config = dict(
    num_hidden_layers=14,
    hidden_size=384,
    num_attention_heads=6,
    num_key_value_heads=2,
    head_dim=64,
    intermediate_size=1536,
    vocab_size=8192,
    hidden_act='swiglu',
    norm='rmsnorm',
    norm_place='pre',
    norm_eps=1e-05,
    positions='rope',
    rope_theta=10000.0,
    rope_fraction=1.0,
    qk_norm=True,
    attn_scale=0.125,
    bias='none',
    tie_word_embeddings=False,
    parallel_block=False,
    extras=['capped logits'],
    init='trunc',
    init_std_qkv=0.0384,
    init_std_o=0.00726,
    init_std_up=0.0384,
    init_std_down=0.00363,
    optimizer='muon',
    learning_rate=0.00447,
    lr_mult_o=1.05,
    lr_mult_up=0.838,
    beta1=0.93,
    lr_head=0.00783,
    warmup_steps=0,
    schedule='wsd',
    decay_fraction=0.638,
    decay_shape='linear',
    final_lr_fraction=0.1,
    batch_tokens=131072,
    max_seq_len=1024,
    doc_mask=False,
    train_tokens=900600000,
    max_steps=6872,
    dataset='wikipedia_en',
)
MLP neurons of a small language model. Each row is named by its layer, matrix (gate and up: input weights; down: output weights) and neuron, and shows model dimensions 288-383. Each number is 500 + 40 x the weight over its row's rms, rounded and kept within 0 to 999. Numbers have three digits each. A neuron's up and down rows have the sign that makes its largest values positive.
Before each neuron's rows, "fires on" lists the tokens most often at its 100 highest values on Wikipedia text that the model never trained on; "fires before" lists the tokens most often just after its 100 highest values on Wikipedia text that the model never trained on.

fires on: "'", ",", "-"
fires before: "s"
L7.gate40:465497544515509540454537498491478527516490537416519543516505502575425450472441527476523524482464468489502601525465542450486500482483486553551559480481536467537567494453552518509523496491419524526503492500476419520469548421492522483414512471538529568493484491522532547485474534499463496473
L7.up40:532457482509428467516481470549527598454538507491500482525549536579445513437520491529462511514496481496503544457543549506503422515583493514532451470519494567565430497481467552557452550535526486542489518452512492483433485499520579486452543470537436508518470499472506448570454517539553478408
L7.down40:515485508503571509525445547495504508501502541490480534499524545529416515516569500591503484506548517468445416491544429633531487497597494447412547547480559492502530527491513501467552508515552423451462461573472501496516522504499538474403386557501504458496525482514472488500502498469463553484

fires on: "\n", " |", " 7", " for"
fires before: "|", " |", "."
L7.gate876:452435476546514513505504500534409491430498478519481484539485483489556398568555421412507542493521498532516542417488510562536505572484570469505510502550574504560514500513574476522452413484408457529510492496513554501515443422501519456528533454474519483512501509468508530504532508486470548489
L7.up876:517552566452480490483472489532469484549481534472517541515444447492493487487528417435550506544526526517527424487495491517496457563509487434514429426514492481585503525510559523514461465486489539555517451550452524496471594464513517513637547457507507536481521503465514549463532470479454538474
L7.down876:477468463483531429437510538501514469547510500430497477588523513558543492541535513565505547466500485477482459470534476520538460493455503498495478591459543594442488559514540497475447518550462593486489467423476480507497550538468424518624411563449536533437534540459555529552485541514467442514

fires on: "\n", "\n\n", " |"
fires before: "-", "="
L7.gate1052:511536562500453438488449509499522481488415482551586532479482477494472545508526522452496466447482464452494577504507575512496544461529484500473459484485490563458466503555547564487641514497459515464511513549478448559520475571430584456487505519493482484542472515504518557499514508452484448484
L7.up1052:508513421525508489560474552473476625455479452444480517565433468543543478452523519605533483484459510478432458500504481521477505506534503508480500551542504574509515474478529489431473499490533401487447492473542475486487532565528467486475494482500509472520468521505461502512491453470523556496
L7.down1052:494557439470460440565488514421542508484527495494525499524479533508559464480488532490465524524517522535531423519567490511435505558468472523491544502492516573504510441490552543496555471446512530469431596501555507474491521477510462430556478506457490576676474533455453502491462504487504484535

fires on: "'", " honor"
fires before: "s"
L7.gate821:482455511469507530471545418481451459497498555493549445485492477508521480534465522510530502506495503504365516472494509481479522504570430444479530477446496558528502501433478534458526539555461534525480448541504486498545547484485485502434502544496494474507489535496533538478489505550428435493
L7.up821:519428460452595448591404481421497490413513494478537541479383476522465473513535520487521482465465466490472492466626475461480518525479558535521546436485408518459507498536504564508511578459403508501516499453552518494552503486536511530494499506514507482523483543491504514476477520495477561506
L7.down821:524497496454479484486452488506498531441492505520521487492467546518480457577453498514587497524477460526516401467499501493495485508463560494412442495533517493508528482513479544460453477515437469533429522481535449542496492449509454572449498493526541433496497434491560477471503547508464516509

fires on: "'"
fires before: "s"
L4.gate560:486539498464549481494556518473480541477499473410609450495555538516454505446536433521464504512455471509588520476441472520470467505524568512501554382454546507533466510492580500510501530480431502479506484463518510527506492575450482492521510549503499408507524545491540526554522449471538503522
L4.up560:455462430545478547460510446486456537458567455595508534472403491550474531497452481503548500519410490466469507504505527542458523512493503566497511456496470545505497509501509566518525547512520429519485500491505454508612470463516525481511499502529544507477460447468522498559519523474526500450
L4.down560:531537457507479488514482466514517509519486428551489516475550505553488475470475560443588515473537523510486465527563545498488512579572447475482453440528540504457454445489517569519457477433504495539466472515481604491481530486541485493510506516504466513529506539446508497486486467511441527524

fires on: "'", "s"
fires before: "s"
L9.gate1433:494462461561506470465416516501466484481440531533525460510421520434487483521466545532468509480554493418504534513471532497543452469481479499523432510439586485493468521492507467527449550487491487505466537548505447514507535445487568520518484546581459553486539425536533554547476475552553488456
L9.up1433:475462547423543564554475464511505466495528535494456410459546471523495493451469500522494505453444482488441524493522434537548533521520552561486509407459513428505455521410457496511544504466476540517524503491465478521513482500545562478501490515528578500476493495483500439592521508471561473512
L9.down1433:482517504466486528452562499474459456437435493479489504525498459496507405502500521518571473461594495557517437497531466571567445474526523502492509478539436504517470475484442501410529550450421468436591525560536452520491510435512439491428464465413495575464451591522538485517475490565462491557

fires on: "\n", " UTC", "\n ", ":"
fires before: "-", " Aj", " |", "|", "+"
L2.gate180:483513495485444440500542551563484459478500471474508534496473501458539517540541494486495478498525516497515490453455502510492468531477485511527561504527474469590505533588455488468522518511498558497509459425520469533427535480541510517422476468497489465490520528397539486518462505452514494476
L2.up180:474569505498571453481516499474473491438503503501424446541491478539550485512493472464495500461488472536585537501500500484548480496530468431505461537572552542514410487394482472497469465600467566507469559504509471528475531534560505490380477539552485543509504507482520540483527474514471470502
L2.down180:511514491551499468507458557570484478476487529512508524457473508497525453593484448529498517587533485459528525523518439495494543547473547541462526561502482525511480574434498503505457436476489590476472468416467496541462520450491435523453499526490461533599382547523504457518463490451543492547

fires on: "\n\n", "\n", "\n "
fires before: "=", "-", "The", "In", " -"
L2.gate1493:536631482498477536509435513430524461451491536426518497491511509555505486488494516442538526552484518466457455481522466483513499508581489496522480455497506496398425504451539490571487561563554520473483414390553512554424571504512567516440467498428411460511483537490507488522433518484524453528
L2.up1493:553624479487459506500427512481506463525505545467471503514430513512519484503489534415535526520438508500468447498473419473507508493512463516554527486542471472408417485479553494531489558484559501481486485437537521551470494540467504457510506475441455529504438500439566477521498555488548442536
L2.down1493:492518447493411486540467495461480479612451549532583519517497556519487423484505498423506514519528477488547461484529516490497449462524503516557506463481480515497486555536563450461571487495562450558570493449508507630463551538458514463492488504492497496764410528562504471501447508429503552536

fires on: "'"
fires before: "s", " October"
L7.gate387:546524543510486466491510501549482481473521587514504468586474508459535518513551411502460517509485488518538516425513524524504492506491518478535456455464491425545455469449609469485539459556504541518432506486486504427536531469533469458486470474441472515493477494476557493519479439441519460560
L7.up387:492483488540402477524496505484560535443526532446496406521504494484474426454504582505527500474501490484506539452498526431504573490459368449478518434489439531517446488524546506517479446525500589522506531484429486474579501407481557533572482449531497507460465483534440490434490567565511470547
L7.down387:538499482569454479486506517467502513482554504509505490477504493478478535433456550523509434504569523570526557477490530542528451498524444533472568523502488507508490462515500509523533461529517534460489457563501502443546502420452518514415511495494463483479451526579521508413452474506480561532

fires on: "-", ".", "art", " to"
fires before: "|"
L7.gate13:514502492452554497524442438523546443438505460505474528473468543468513516552572544423470444474443441538519543523514550490483499549485531538487545543571482480501484486559447586503554537540506516500508475574489462520486519514506381489576528541435545500527492492549510496491500486568508586472
L7.up13:441458543570514555476477459524525499519518479485589476469456504477511526481548535426487603499401462432481529499459453481510475443548513555550473521532468484507468419449431535500506402538451484513477495497539511480501492496458532515455490503515477506514491550540462533471515528491478468474
L7.down13:489501476486423511506505463555520531499516455557576542505496511495459527471479508525513489460486479583504491523513534482503399477485455552455487492530485499428539519497502443503549511509517507541518433481541474520468486524437502507451532493579540449449472484534431544484516527519483443510

fires on: " due", " min", " According", " according", " subject", " Due"
fires before: " to", "d", "t", "s", "are"
L2.gate410:477536441504477441468457495503523563501546534493475486569494453536547539484544509443501477512477537576496551503459518473476520540526557525542534537427449510506453582446429461487444461488530473480505506558496483502412527425492494506547551486485485449497464504528576471512479581448464470632
L2.up410:491564497546488535517483511568474552433456568538456497572464487530467466460537526382558470519505516508565458486455471474469489444568538474476469410498471540553443481519408589395510487478508496538525482468475468504510576456523531480447436456515496401493515491523430480452466440453465424504
L2.down410:433432413502491436488523439592479539435567527483438496549559503544528517521524465485504432514487565492552513488457456499425479525526520511484521602481490488531529547485469465504499421471546487534445493463435468546476485491545465486482603523554517497472483437521545500462485560488501490585

fires on: "'", ","
fires before: "s", "el"
L7.gate1479:524501562517543490536457552463511545518499482453493536557485483519552495499509543553558519533445554442450496465490523546482457478553458509553519466484548486552503507428416478510424490458520532529494468496494509474550513495505537528444477540542550521490492477462477525454480477535441507511
L7.up1479:470510524507610486472454517464507546495512499540580526492387535539615511556548518530489457466444544418531518471424503454517540522478495507537553507493585560469436423491482561539501478484492477502494521553468495446511436415456573500449487475523557443498451506480449514497460485487446494517
L7.down1479:504521459537537514550459499552448609482568508500514434522451497463556512455568477520456459461499535497541544479483526422456538522526412479480520520511555588450502484482518530572509512545539487487517546511487507464486436424507554530448522532516495459547458461524523536433523519493541510549

fires on: "\n", "  ", "|", " Attendance"
fires before: "|", " |"
L7.gate509:523556583524511506519455481513492460453508485541487494533497480468423495555510473471549505505482502510482520527525445501417567545570513482463497516545543519546523477518490524498504495488546552473552438519530508521516475420484520545459480591520472541605530485504560520494537492574523492515
L7.up509:524574488497462531516492475515501551484456524519480616433504514443479484508512489553523504421458550516528493498484589398494525602551475449461483437477513460497510441462515512449477422500505507447543436519556486494470466471537513472562540569470514457473504502453534496500488459503491529486
L7.down509:531533444483488508535523505490477466520591532514483463553514495498429448543546486482477430562549473563509472470558511488454550487403513553486502533471515511491476471450508532506492496530525597456519550436461456433504610486458493529465535539437432506410537515450468464574483498488518502472

fires on: "'", ")", "s"
fires before: "s"
L7.gate132:484508523552586451447576427535508492426481556432466515591538522500495560483550507512538552488520489552433451476553552441528519433505505475577482536517557445519466483510490452519432485536450452475578462502545472519516487482485529536487579478500436501474536466515530389431491488468474548474
L7.up132:486481492477469460548435480440419499525511433402523407479580506523498520512449395500538505484530482509538475554463497518431491532501474511516517427405492507455515533447483635506479540495578492530503517493422416543519505497497523509532567553531489395499471527595517514449553513512423526564
L7.down132:506554444470535532472495506485528607462445573455522407516455528486494498443452527499538417520532510496529542472552472486472484445521577539519514558472561495517509508545471492444481408435512479439552575573525481561516449486462480422454495506620553502540512529490462482529579531519429522534

fires on: "  ", "-"
fires before: "|"
L9.gate1198:546532556495455471611490495502483541465489498450530486507531493501432431475535487428475494524503404479513484507521469479500520486534459453491504553483414534559542473517550555461556469453463490541521506422504473576532541507463523517532530567462542461540502466556470515454483549526518452504
L9.up1198:476553497550462577561439453530473420486558509483548507462463469499412524571541526548481515474540497459543479537465566483517401518514502516496522535434513492426506520470547499438553512425483501483519518497514468523437503519451475495491618506459501505572513566486441523572492508471474466497
L9.down1198:553510565550469507483451494525492476511523442533505504561517449505490437516521544422541445468495464489511483493418442486487556522513513554457527430510434563571525433510498472451562507494503483497518459500504475544477494522515454561431497528477439461539399378481517520538516552552473490496

fires on: "\n"
fires before: "-"
L2.gate1501:476505531458463531501516482544529427507454542490544545467450512494487502595489480485544471488489451505528407482434538499482471551517490487507591473479481512473525537468518430491546519482553449481552491483478519518507474483522538423463538505484525473503468474528567592491461479559544445521
L2.up1501:462442483531509480495496449454514440478463546506424498511465552519560524517508466489497471443464402499501493495500505515515502472478447518546551454465495482562583493469502498439570471545456526504527479491486486546481479508584506475474496471534476514508556458438530426502419470456456471527
L2.down1501:554531521435472471501512514477545518505529542569499539505473511497533515530456583534492451532506449488491501470491462496479517506450440563448529429503523509535541556515476480511542438505518492488571504504547482475463481550580459498478491452517454527777504534470590450543439520436533528531

fires on: "'"
fires before: "s"
L9.gate17:520509527537495491514487485497546495445470539403588487533463482614513408538515488576483569506502507501498495504601458538479475512421460534522457555431549484478481497515506540510496515488443463525535473563542501487482567489551543444505476518549521528470430468496405527528410446560411616522
L9.up17:586514548517456482548543490470523521510560491478490492564450535539579474515492520626506549491491483398528434463546479522524491489470449493481524431579473503463476463415503551560495527457489533491553477536476482493509574499465568451444598592572530505513516548518486523469552459458465464514
L9.down17:490512465509570506461498514427486521570454474532574496509468488498530510501478435497535506508547456515485490542521544468488457569499509489500530475520555576429518465558477527533479431454444489508504567529483426510472501455513484462452525511480498473812513483479500559481493551508528467517